config.yaml
num_hidden_layers: 16
positions: "rope"
rope_fraction: 0.5
qk_norm: false
parallel_block: true
optimizer: "muon_variant"
batch_tokens: [16384, 32768]
MLP neurons of a small language model. Each row is named by its layer, matrix (up: input weights) and neuron, and shows model dimensions 112-239. Each number is 128 + 24 x the weight over its row's rms, rounded and kept within 0 to 255. Numbers have three digits each.
After each neuron's rows, "fires on" lists the tokens most often at its 100 highest values on Wikipedia text that the model never trained on.

L11.up390:129118124129069107118124125122120114133159108133139151139133101057125099152100169191136089083133146129158124105117147137106165109096127111130113154155085130107167144148165138124125135115178121163088119138111140097184146126108138138099131151130127124072090125130096105092131095126140161141115138074183126138119160108142172074121184114112113127151125146097148121119177150112151113144122
fires on: "ur", "av", "an", "u", "em"

L3.up70:124142140133104141082111091165123129131109143156117095109095111119155115147115130134112090151169120090137164121117156129066151093145096066104109092151154140135189094170085098117116109100068111108144124139087100181105135133108147129109140115184111116118134084128151139110169147107125108104158161128120139133141103172156121158139142133161127175150134149149135110101100113146115114155146
fires on: "h", "a", "u", "en"

L5.up403:149072150124172120135155156113118122118111111167115114154130106127161100126117114141121150141098128091097151124132160150093130121123122081151142125144186126170170148156132112142140138066146137156135110162153113103139133102115128128151160107132142178115130122128113132104152133133110121189124082164144157116142114139101137146185155124106133150152131116163098109121136146114136146119067
fires on: "u", "l", "w", "il", "li", "o"

L3.up351:140147141125094098112126142135130128148120149180126101129114133163149128095209122134068131135106148172126114135102108121115101098159086131142130132160152119157133130125124165116104114125153134135129119085134104127144125130160114113154131099157095142124119142099088136155145113155085121115106131091126159158114149114123129098104148114122097118119143142133136164102132122152128115099138
fires on: "u", "on", "it", "p", "ion", "us"

L12.up118:132088143090092176166134147141091127135132112113137147173121141114130113107144140146151122093108134138122156137095186139144121141116132114136114091152109175148126112120138113152140100146115154170102126150097109099136110162134096089150119133136142114075132123113161149146141174106122098146129162142161110115135143115114101137137135144143173160106110103106119128111153163055127093077147
fires on: "f", "t", "r", "ur", "com", "it"

L2.up186:132121119119096144105143120128162140142145122115086107121115112115160166126178094134153179115172114121155094124125164144128116086126139175108101136132127082191136163133112130133150115133137148127137122122129134158146130158147145125130125123173144115125131125108093113114144124166140130136091075142095132087129133116159153130151088127119115151096123107101124124102142111180158092131162
fires on: "on", "un", "oun", "a", "per"

L2.up281:120109158107085098118160120148157133131124121130151081150097155135079154111150118065086109101116200161127126140112117158134145142156111118097109153137111114142140103120114112138117070154185127145128140115119100141136136114191099125145086119118123146123150105115127130122114104104137138149113121158181190182144132130121141142157112115120127116128114134159072124116107101129137120092175
fires on: "rec", "ion", "em", "res", "en", "on"

L5.up40:167150141120129118125138127154171094179110126124101142171119130139107116125130139141123109127090138133152140103154162137158143135086153093142123123136135117154146130119144107141117125154125149087106104129116189145116090097115151102139167142131129095110132143110173179166150118169130106116148116166145081139149137128102122137094130100165126126112114150098141113110168154150179117132151
fires on: "l", "er", "a", ": ", "ard", "g"

L8.up414:086100140116116135118060119144121088054132140168143128111123127096151103133125150140126150137127129105119137144137130152133112130122127088144113135143127091133156112117124145120111168113152109127162159172135129140097104175110089098150129146198164117129164101089144126083114125150120119086151179150130158114111162164140139152123116136123148131152122127092146119131108134114127121112106
fires on: "en", "od", "d", "ol", "ov", "s"

L2.up430:152136084104112107135160162191106126105163144130106144098111145116150112139117130145127142146179135127114111145161081123107114161089162134118123088106121145118125135148089135131157096126110130154144106101121134068129146117125143126137135110110142119128122117136085129108119110141166088116111130130148148110125152119118113120128117137129144106132145147141163109095139117148141154138107
fires on: "d", "our", "am", "tic", "ly ", "is "

L12.up444:179061110109142148137138155158168125131114130138130130114095159107110146130115093137102108153168134139148101113121173148171081138099129100121128108124102139160130110131073125086065132147140115146142082115134153128100103163144094144129130099196131147129124142097157168153133088123079139143108108117108139125156114119115119119131117108108137110141133157116109157093149083076108159104167
fires on: "t", "1", "d", "re", "id", "–"

L5.up161:138162115079148095084111096123126157130173094157139131155116143129169123124074113089139134151125109132150147092152132146154117143143117095134101137141114144134161114161102088130115161101114130138132116129124126113117095114107147121136174139100119142121116138118139108121125156171156167144133146156136160140132155101115162162116155108141122155118099154110062106127123149099112129147052
fires on: "il", "e", "o", "a"

L9.up264:156137115150174128140090135169125120067138107146127110125118118158143084067134106147124095153105169126116054148109156121162121124146098075120116149112158118183131150139136107136140110093090094109126109115126147129113175088133121139165137150096108154104165115115161121152114124151191151123083131115101090145106118083110104100140099119152109151078114076158124170145109127147115153097131
fires on: "ic", "u", "b", "ip", "i"

L3.up269:100141087132075106144126107158129137149128111090139108160119125148182162093146152134123131130126084126136166148102120143091166143098104122130162122168136086083095175114187123153151128145159099112126134102146139119111169163144145139165122143144105148148130116155127121156106133148173138087094163114093134093108136137117118162123118143141140101126123115133129139132135121138148124158125
fires on: "iv", "n", "w", "ig", "em", "is"

L12.up111:144128128148158172093124168127159173118193116105105124131095096147121115119146128120151130147094122128159153129100099122119115145133162144136130126148151104135148108097113161137107132141135116125133116185116176130158153127142106079092150127116128113093156121121137112117118121117136127121128115073145114145106136089134145153132125099158150186147147119117100140122137130146138068086165
fires on: "In", "Ar", "Un", "A", "li", "ur"

L3.up369:155157071090087103088150131135162127153139151108129135133129142146129126112087138132156131123142128090130116118152095072093157133093133131127137147158150088110172103143085149142181104121113120118116170122081128159083124121139125120163093136146124094167062078133130101111164106133169100121136116117133173118118118163126128128107153105117105128106166143113142123107157083084120105135169
fires on: "e", "ap", "ic", "a", "u"

L11.up426:140097148130132138112153156131142090132102098128160139120114141142141102134119122137140113137115101098108099122104093137110111100131091119134133088122121124152154128145141103121118163097143167132125171117160124127160117115123166120101104110074106126104148141141097106082203132141138129122131133157160116138127125108136143080101132130111111139132097164120113142107102125141127088139137
fires on: "ic", "ec", "as", "'", "p", "oun"

L9.up259:095102168116135132164141108113125108120134106119120106133097126142119083161111143104156162114095111178138085150136119139093135146093131162134064130128120139124163122092177140110172118170137118088170145151128110129156107086118130180130131126138110165160096125129137165151145152118100085120115132132154132114133138104093127122187099117092140096115105156113161120137119116120108144169135
fires on: "l", "p", "ing ", "s ", "of ", "es "

L11.up298:107156087117151168089121152128131209170143150133141123154081094122135139135137102109143091103089113107171170150115148141132107128119179136118117101089112132116129149079142135098109082118098134122095127176151122160120141127094086145116138121102117128144130108157155092119153147122170114118155139086100113101097133082163124138124107160141160135129100151107136161151158134081145141117149
fires on: "Un", "ati", "Mar", "O", "ur", "un"

L3.up395:145072117074112151137131099162122105109170105120130118128113162107119132128154133119125164101157151115095125097133143108152083148117162085149120119149143137136125080109134147171144163136131155181106111102155101112175116149121125143104131125156139114136159110101128133137143129070176093129119091169125104142117101115104110140135112117122193092109100142112181138094121102077108130136139
fires on: "it", "en", "l", "ard", "t"

L6.up509:154142081122162167123148146135119158152100130140166099105158159175114137117106128150142111193118176126168093115125167118120126165134161179165100110126113102109099157117154110104097157123146121150106137123147077108132136122127147123135149135141125117159130141131153141112128148129118110201119120143132102088111139076116125132128122163167077126151164130124117151136128116126128130103128
fires on: "el", "is", "j", "or", "d"

L2.up308:142150114145138156146150104163118119126139179131131103154095119128119135127113118170108123134156118107154168098148116118146124140124178145134148140173120118110163137137092146128147138095110099140135110138098155125130160187140121101121126107106133147101138086070105145125131134156125142086113140135131118189111133131090072093163107123115103099154106096106127123096131077125131114128109
fires on: "ent", "end", "st"

L5.up108:088162101140087099154148117110103124126115158106109132130124116183137135122117140173123132121095149146155097105158122155125108163135194144124113112131154102110147128144134130135181091124174112122091108077084092132131137099146124138101138155148172166135085104090153144114084111138102154114140132120165115157100163137132122118128108100145147147100109148176101109143166141120146113128072
fires on: "ch", "os", "k", "er", "h", "o"

L2.up251:099152083142138077165158144133174117152080124139121114098099107123154146162186098114158116124142138150118139092133126166112120100101126146079128129106108094142102141116129096101164075108147156115159119126137126154132126110119151093130104118106104114135115125112108136131137134107116112133110124132100150146128103071134093136124119138125120124091096128128139128130114102076163138154127
fires on: "r", "an", "g", "p", "rec", "en"

L11.up22:106046113130156125128100100153108157133141131126139098084157090139163138101069117133154134120110121170130088123133113129116149124136128134122142133152123159099120122128163161158144119081144098100126202144132126170167119090148158134136156135118127159131162104085160181128159123100135122098109085121138119093124087119117128119110106129129131117153150118086116149176170155140106118129120
fires on: "g", "o", "a", "en", "h", "u"

L5.up27:142125123148115142124106176128126127141125179068109128183110107124162164091155152073127128102116089121149116125112128131113147149109116105114123148129128147123087112120148121113108132145118145140172130106131089113147147149167160130149092093165132200099151117110128112087096135133107152149121147080146142129186129131110152150117124098126125130123114125128107131117146131147163081143151
fires on: "n", "p", "w"

L8.up258:133126137112180138125130154110142149150123174147173145125132098124136108126138134138088090143094163126131174176165122143128184126154109122151128101140116145123169141163155175119165110139122127085120143122137163124139135146109099134109136091125113113114141117139130097121112114115104121139161090131150104136147099131128141103164141153084104137126123140118113144125149109109135138137102
fires on: "et", "ur", "ro", "ic"

L12.up432:139140141108114146139168090117123141121116177107144186106138124132151092104103143147090113099143138147148139116146161171101135126154110130087118132136146145080125119141159146117112119122108116138168137126195095115163108116118145145139132144144140125092138166098150173103127111107139144120148131142180125152149131122080182110117118135151136115142160144112141139133142144127125098092114
fires on: "in", "t", "b", "g", "and", "ub"

L6.up332:153145089124128121126160103206099115137098125154171090120129108125140126156175148125143153122140133141101171172124079130078115099113128134156149141120063159115147118159104137149137139160128170157116123161102150191089140131139168151162124100116121127167130130153105137139136114103123099136138106104135152163086110157121162124146142127122165123119125136135118119115109102111157138086147
fires on: "e", "us", "ic", "er", "b", "p"

L5.up193:141120069118089136122116109159110128123117087159159105109158158162126140094162130164121109126139173163086116143142110119111125136115104166122137120135118120163160143130103133119076122148155143150126140113166113163116164118154146133093088093140065116111171142155135144140121133171124090144170154138119154139086142154132120117111111147118169116141117125135119124155121112125107143142116
fires on: "it", "-", "tr", "er", "us"

L5.up393:145123108138170080102137110137153120144118118134135098139139143135112179137108161141094158095130178124081108188120170147142113150117102115095152098165093095123139131122105151145070136176117154147121136132137119088126167151136157132110151143137114134152117108108139151151143109089120145116114127113106120112116157111145155135091181086165146156136096145158114136135162162164211108101155
fires on: "and", "his ", "ain", "ew", "is", "d"

L11.up78:143115114104152148092095107099111101131147116109120123118072157165129117119129138100110128123121103124132135107135113144109157086131099120114133117144125148091136144159167110162119061143097185105157121150131200126129130123135151132126121144150170133151140146075153121138107146102092099146156078157120093124111149115122175141148131168166131132138125108107146135098154130125132160113137
fires on: "ar", "ac", "an", "el", "y", "t"

L9.up47:130095119116099145145144156106162159156159126138117111185116124147103119086131164150100145117079129135178138114172170169118131127148133105148152130100114120119143152158122136189141115095129141125126145098134111156132093119119134144159094107126108147099094151081164140152103138118181122096144077075133126131146109164131118153150131148099148090077115158125144140152115161147106170157086
fires on: "ing ", "s ", "t ", "res", "er ", "ch "

L9.up35:131122109133148155118117129154147123127121102108144112099145105118110118107107095140141081100135139133155121150151119108124138181091140167126144107152134139138157099136103086136114092119140151138121117122134121151155116136161076138113130114162159191155107135082172175109114167110107167101126096146169123138156149134128151116145124122119123161153166118139121159090111084070138134150134
fires on: "t", "ar", "d", "or "

L5.up4:131110122137121165156125109117097112134105107113159113113066137164120131151136147137115077111153180110108125131097162112101145095131189119088124146105126164133129118099113135128148121150069080146151148125143083164102122130153145058127132168150112145111162085117147149132119132112133151137075109143117161093094164119147136144138126137191161103129138122156153115083179113100125100141134
fires on: "le", "e", "en", "o", "i", "g"

L8.up78:138104156107113113151109128159131140096147146092195157129116143151129183144146143105094118131145122045138166095141130129174151109135118097139097114147110111158129110163155112089131133161138126121099161141129131116147117152134076149104097107099140151129136171143125164173087156123202071108141091123124128133113130103108113165089144119147095133133136078098157093123152108132123132122142
fires on: "si", "ri", "c", "v", "li"

L5.up397:155133150124080158200148105164123140149157090120160121085133101142133149108133118155102122110105152145158108094114131129121132073102103136157126097134127151095093136138141073144169100134101111122102110108107160121157129124110145150162112148127153092093136118092094136141118134113158104152109120113133123109107083144124132114110109131142136128143154121132137136124195125103132142117136
fires on: "in", "l", "is ", "ig", "y"

L6.up322:121150096166089136107096097119098149127104146108124119122104148152095089138142097150106140116136132137084179116106132128124078159149130157115113131107127107110100113148131125128112157134123092139139144133150109109085105123131109111098149181185109119131144131073146167122131160139132186093167143118137116099074121152152137110133148130154130136122132128134189156140143168106120142133127
fires on: "od", "l", "d", "on", "ot", "end"

L3.up456:116109130131092146141117131130167118143091120121097167110112152150081157170129140131096089119108145113087125134137125132095137117158124165112104072129141128162116127135103125144162113140135147114122138123126113145112146105118121110133126153088115129111112126150124115094165159175088123185112140119175147125132133139129143115118127123105074146102129118137113160178151109123130096124140
fires on: "s", "e", "ic", "pr", "r", "ec"

L13.up144:141130152131165143083106144124109138111183112153109143156119104127113133131118137122127148092132174130125119147129120182097136137152135100154099147069075110137123094106118159143131072150114139147158131091146141171142126113091112159156126082092106111126118159100175172104111114143123152124119143150152149099133173078128102112106093129148077144156131139105144146109163112090159105097121
fires on: "ch", "in", "ter", "m", "ag", "ex"

L9.up20:128095126176147150109083150082108146119143114168150124159152106122125130129137126136099147165078110168148135143135100119129120135096106121123136170123129105105146163120122162124107133118106148141101173152130205165164172118143158158131143118112124146097135126101161091136103153082127094154137086071102177125101107148133113103104126139102151133165137154131123117150142141106136167114129
fires on: "o", "t", "g", "ter", "ig", "aw"

L2.up21:139121137148124128123114097112169120143109141158132105135129140137089120115121105156074140127122146162131147072110112172137156166178155169144157138144106118142145094137132178077147145115128067141104115138095165114128150121072127120088101125124126096111121133144147171126097102122088178122147139121115133154116090167161153105176117122125127093132146131110096134173130104152139136179169
fires on: "l", "ro", "os", "- ", "st", "\n\n"

L5.up376:095151106134134130144144119100090120144153154118121120148133094133143094096112134106133117180141141095081120113116156125110158136181167119094128135128145105140139139117117156139107099155114137128121118085102100117101085129141096118113152087157127126126150170146125145091140128133092122155197157124151178170096170130108103085128121129164123162103161140131138115115118150120140131110136
fires on: "oc", ". ", "por", "per", "up"

L9.up19:192139134107157134137134148125116136175128078178129100112157119114090085173121114161151139189166138118115126108174124136140163147134145135133167166127127115139107112159098117129159135141159140080131127149091132156133146127108088137136128122114144124086148156113112115134133164129166113127156138115120139176100167100136156082110135115130104124136139149121123127127128151135131098121130
fires on: "k", "gr", "e ", "an", "f", "u"

L6.up171:091115111107112130133074130139161077106112135134111134105120098092113092068116046138091142099126150145110134113139106146156148156171138135120136110152180130142086118134147126141127092129116087167138112140101094140088119149106090142172148125128128114149114106110145155090161136153126142122113167102154107108101117184141145144113142124145161147127114126116140144122147086111101107152155
fires on: "c", "ot", "p", "l", "ri", "v"

L11.up161:098094161128100152095117124109118130145107138127123154118091143113099100132158193146138173132114154111149156066137130106118148176127146135082154077125121117105129158120133108109145106123091087114123110095127116125129116168138151102153162174168135120137150116104178119079149141119113088148155142138135159148157140113103170173072129123141164169108144084128108143114169160120127127087118
fires on: "e", "f", "d", "ow", "D", "t"

L12.up484:122144149157151129075146105104110135141123111153065155118081120122126133136169116116056144137156129130145124140175139113138158107124142114122125135133129086110146149151153136128140088084092106151122137093140135117169088165182139158123112179137129135134141148177112147131170161113131101096114119112132142131145129154102129101094102086100153175120126136106110169144173146069136155127119
fires on: "d", "f", "t", "th", "in"

L11.up31:149123142144146096124133125140137151098141124136104122132127178140158107067093104141157151125124146127147185121108104151131106062101122119119144119152141137123125126115066145138143116144136117155123123111126069098114121131141171151150157141158153133123122136105155109124120168140109133156166125090118137169134142124138166133076118127138068152137133156117125100099179120160067151119134
fires on: "t", "is ", "S", "al ", "M", "the "

L2.up232:141149104103120121099101124133112134156096163143112106118046131107130167133091145112093142067135111115096125118085130154135121136158149171127091138147101071115156120121108127128130134116118106158157138112161168169101152104133107109100112133088126128148118118096118119137145154160112132115126158135088133092128164135102145145123165139155170146158116116129192152136095154118112142129089
fires on: "l", "d", "on", "ou", "h"

L8.up184:131106112135139125113159144169133148171144137131166121104171161138119126133139157140138134108135177125093099139086092136111141117139091098155163095138090156154118139121156131132147092143116108116141197151119151086147126142143134142180128148136151115125127152119119142093134160132118175106133126113136097130117111110143174095110111108111088127152113134152109120103116138133106114140097
fires on: "p", "n", "as", "ch", "e ", "l"

L6.up463:129095139128129165130139123110152169097140097096139105117146126096110128110147088114124131088142106093156107084119150120134135078143142135149159182138102112162066131133174120143149096126152132123135147137181132151142144130119153082137171132132102148145120124114134133116115106150146141148118126164117126112112145143119118117147146154219137153119131136139133145129150120135111086076137
fires on: "a", "en", "is", "on", "r", "st"

L6.up140:125130084148172137151102126146147151125145106112144140128098104115127108122128172142112161154101135134101126134114125122112099125157094084124161092092109147151149142089145096169124090156112170154117125161155139140163098147145081081120136164113126151099153143158116114113141114149145107127146104136116112114118105121160116127190152120105118120154111166133151112106161104124122132087136
fires on: "ent", "ur", "st", "et", "-"

L5.up121:121119120175099119110123127109127096093117105160171156107109115132178108162129120122114080132149149098133155129157160138129064160156095095143115106109161107158125104078177145112119163122127144109150136122103139106159100117146162150122136113100142104142155110103120134138135075149159093108096125133122102127104143127124121121111103182142105161124160100116118158120132157141110117100106
fires on: "il", "g", "ip", "re", "ur", "un"

L2.up337:124156139126107121164177129134201108151140129118102141182110105153156120121114126157133123197104080102116141141143152129126134119109135129144159054165138181107122119148104130125148119158111105086120165102120104166128162102095109112116111126129097124131126124103110113135157129154153071120139151124088113102123153153113145153113110108134130104102143132167123124090140132101098114104152
fires on: "a", "ep", "ug", "oun", "ap", "as"

L8.up397:138112116135110104144126159136141139113144150123136099141149149126191181141107142111120109156108071097134106166143151143105102136124157163144140109134116142100135134136153136133180127140168117061120099141108094103144127123142146118122138104152131138121117084127152137103156181159134105106129132091126142164093114110200111154124144134151115134167145185120117128119179125113158142137112
fires on: "c", "ch", "h", "le", "e", "ut"

L6.up397:101100124105132115149137169091128104140120120160148138103102116117130117155132157145111100134111163181133177124150138148126097150134146164120106153115083113149135135148095117147146142065117108120134119157132081145123105149085125134130093160154130167109145112098091115131131173112123150124121106121134118108118088134120132179128157141164108125130167149118156133059080129147099100077146
fires on: "e", "ti", "h", "er", "re", "ri"

L5.up381:087121127161182139120120164127104134121123099123108060115150138177090087105147116146107142136113128134177131176101138133137165105117133130111077122155153146164171123127147123163114108122107134083137111148150134123157151107141155143161117125128130108141054117097136115145149136120123150123084126095110152075085144151102156128140107104112140139113166124155169158129138095109117160120092
fires on: "g ", "k ", "of ", "ing ", "v"

L12.up289:123147106158136128133129139125144136156161057112153145141122131141159156118105129109134102131112151147123148105094140173117138142137145081120098114155114129117142133152118151131159077159120173107191165132091136091114150124126099142076152164092089115114157175102125126162122157143142071118105112110147103109122158141149178115087117145138156145123130133150169141105117144160126148128142
fires on: "am", "ar", "ir", "im", "ac"

L2.up63:121158133099154135140127108129144104133129120100145081154103098121120166141118123200159096124111179122178135151165137113115138131130056132155119080156153131104146118117144158170131181120131158140153148122164169121117133138162103098168105149102135114121164125112173124124119115138114156153097096104091138151105125119113126141122165097118151132098121123141133111173113117104141126109153
fires on: "si", "on", "pl", "i", "di", "o"

L2.up222:157117135154149065186137123130143102138144088102103094130074144103151165093140119109097119104125157141117155091096156151110094096133086151116104155136147120067100133167117115123149110122128115142133100137149108125167103114114135162134109162136144120101107148120109174116112143193110142101140134114108184163080103120142152120159066159131120155080142146149119121106127111128150159178146
fires on: "l", "in", "r", "an", "k", "s "

L3.up438:122133120143117155189135148125134115168130134138168140164138119141144136098119127163103116167092161170111139103129146134139135134166135132155082146139091104138115130096117132119105098178086101119106129121147099114079139143120164112117117115150127111153123124132152123103127131140118141117120105151154156141129158124097110124088106136110147153117145140104105148099155112154122119094139
fires on: "i", "el", "ti", "is", "e"

L3.up109:116105132116172133157100123120120146092118149098125151065150105167139100152111142145108121129127144141141117123104122151119165146144097127102124181153160142138135126129096113103119113151118110128144104113105126157153138142138171102142093130156113125124120125111118089057093144123113141103088132131176105108146166137126161084108141118140120088130129092140211127110168182156150109103114
fires on: "g", "in", "ter", "st", "od", "ag"

L3.up125:168141155107093123092117110172141094102086109106131143118143075155136116159152101099164094114153103138094107165071169141119140120115104112096122121121095145130164136154137140123111121129159164133122104142112120153135152101107151157120177095135116146130144139140134152089176146135123109133111150134141137138110114087113152104122113181135155185105174130104122147093125125111193173084151
fires on: "e", "il", "igh", "h", "i", "er"

L3.up205:152110090195111089104116113133167135136117078147167142144130161120095124154109107105148145152107119110110116129125143150143101108177096124142148136121085139151087136135159117149132194099155136151132137102107153135148113182128152137105086122070121122155124096144064144128143154100145110138126145152080106096133158121145126148124128114124142164169162148138136098137147117158122132114111
fires on: "ad", "en", "d", "ec", "rec", "ic"

L6.up202:131130130162147119158154103115159178112084140114117146148146113101129102104127147139165092171130143138117118141122125129147110138110156073149160137147147154133132133173113127143141087127115173119138124156135115166156131123116130145132157125093159170152141119162162166066138147119118148086107159150081134130131138091075163135140148148109110119093143090112131122126104147137130163108123
fires on: "i", "am", "ak", "ic ", "er"

L6.up381:137133127147093103105151137108159129135114148120112125164141125134146110089084126165115129182136126072164130113130109130182099145125138125093112117163157196198155153114133130118114113126125127140163089151156163146169087145137114135108094122153121093134179141124126121147130128147120143136119143145155098168126137125116144123138121121124117124151119114119122125131173145123148114095132
fires on: "on", "g", "er", "n", "ic", "st"

L8.up445:136141153142151105125160096120163130127112114122144121146170155102153130110157106099109123103122108095109144153142113168100118126122137087125125141134108119128118102104142139141145091157125109135098150137138096105117103134129131121133148144142109102134099095121145135128140114085125131123152065101168114163157155157121132146117178135168067181140097150117127098122129179132115114124137
fires on: "c", "er", "v", "t", "al ", "ad"

L13.up145:143129167116105103115115078086097120124166136102131118106165112119148087095119147167121110089133209143131124094148129174093149116134108113104129117142127146062119157129137161151166097155132169093118143111130147155117119142122165169164132143149110153126133173130121148118120185142113122086138176133132154159119147110156108100102094171079142122119122128138111111100146168127135117143080
fires on: "g", "- ", "ov", "J", "in", "am"

L3.up2:146127115071132156102127130094085109133110115126120141109112164075128097150131156144086142109140115114128136140097113141143163116125143147154114169136087088125145139127156110116104130077086143115155135141107114152174160151122171124119111165140133199145109123140149131135159151172146147156124110113114158174106083156177143097162138128136107117133156131089171084069114120098102150089160
fires on: "er", "an ", "e", "on", "4"

L3.up160:141113078126142166137141086136146081111078097161143114113119141134099161118131153157116151148158162144186109185130178115110162165115142153142171139137151090130189086116147144120155081113146108176144128101168100135145131105157118143142162116112096155120081144119153086116142136154150135124135149126149122135147152147106151109151103147128146112139111122130133151128117143111123147158149
fires on: "l", "d", "t", "en", "y"

L5.up152:117103145158104114094123160129145171126113121133139162124114127113104146148131178152119108081152119167099171132138153150130160123150100097121121097151095175129126165130135147114153112192136118115116137109135142072180169148143135165102124113146121144167134110105099158124109096133156152119153152093163120127149120125111079140144146096125088172136131122151112137142108123102112102182096
fires on: "em", "an", "ow", "en", "al", "ot"

L6.up103:083148104173084134147114161137140116079124123119159114142104120122121111150107122070122114128129080150130145124133173125113137088123141144105164140157168112104143123111175160107131159125164085104153095164166092108146116079121149145109150118135139115204128119149169147122138124115082136092100119123105140110138136172113139116126077102128105129138108141140099122092121172113090132131115
fires on: "u", "n", "l", "z", "p"

L3.up225:145136133125120158174143138134110153097114119126124090157127134152146128112152138114101099174086142131122072118073149094108130128144122117105171149117092176144140133126176108142110129075126150145169120132140089146178163120186125149098137137127158143159165110130148092133112119111152151129084153171128121138115068120117119135110090124118141145123084105165165125162137117113138123089154
fires on: "ab", "u", "i", "o", "ing", "al"

L12.up299:123135140173136110167148119153123104144137125165108126108128148140159123116142138097130126085124160136151129131103163162129133135157111099141137200156164133113152100124112133126151136118124122129120098121141175137159104124102113142132177118077116095090093090070126158128164088169141085131116112150155107111131154112136115096100065169095093109144108114140110137132134144127101178113116
fires on: "un", "en", "tic", "il", "in", "v"

L13.up465:124162162102108184158117147137147105139158133100156130106142118131120117118109148113146144176114120071085157130108129155092178107104141131125117115118144151180125111163102101093088190132149088141118111110142129094116156134089124126112125098130120141125092100151077115161170103167149119153104137115130117102110158121139147118067136117097083131123085109137093108114142111147086124109167
fires on: "p", "ic", "ip", "as", "ex"

L11.up198:128148134114157097124166114137143130155109142134142158145140095128203083100147142132126114142120105143111197139114164172175144141136144100166137091097147098101113114104137105138145104134097158127111115120125131131154141121154095094125137115088131113125145123128107107133105123126118102159172094158128109105114104084170111143126159118127127138111139108127126135173183157100127119119124
fires on: "il", "on", "ur", "per", "et", "al"

L3.up362:139147134132140108126128102125123118140151122112175118161129102133110178104143112131133179107120160120129129134165111149130123157123149119134134125106077096130146131120118146129102095150105128177132125115117189112097116148108156158103123135157122136135122109099114148179151123123142148113104138085126154116165135132120077127120108097140154124137105122109128117120171120165092151178113
fires on: "is", "ard", "en", "per", "ad", "d"

L9.up192:072124110143157134165101132101075125127172114090160159147130119119092143176128115150115103121092140129129131113115158165139105142113138119149140086113102076114138145131136136155131128139095153131145154129117168141097113172117144130104139145143116133165185128101149117089145128138115108131129090129146070115065144160129160127097107129128130127150119099093119173067108125133131153132140
fires on: "el", "ar", "m", "it"

L3.up365:160157118168164125140140159143086098138121179144143097141119147101142119121214104136126171143091147169111113171078159102124139119105134142064105102179110113131164069106099122108142112126157162118112096093124122096115147115156137097151152106099123097140092107106159170134178170107083131168118114171146112140145131136108112146145164118142084113156130149096148140094114146131114128140132
fires on: "ti", "sp", "t", "end", "t ", "ul"

L8.up248:135114136128137117129108076158103164205136099129131104100129076147146146094128156159148109122139128083175124103098143105132147108105117138116062113122109120133114094093092107142159125149144115168130152113156162114078122131142155124150070162167130167123133123099188118143128115101150126130112130137092120164111126096117103131132135149151152145137143083151128107107143158077103124126118
fires on: "at", "s", "o", "is ", "g", "di"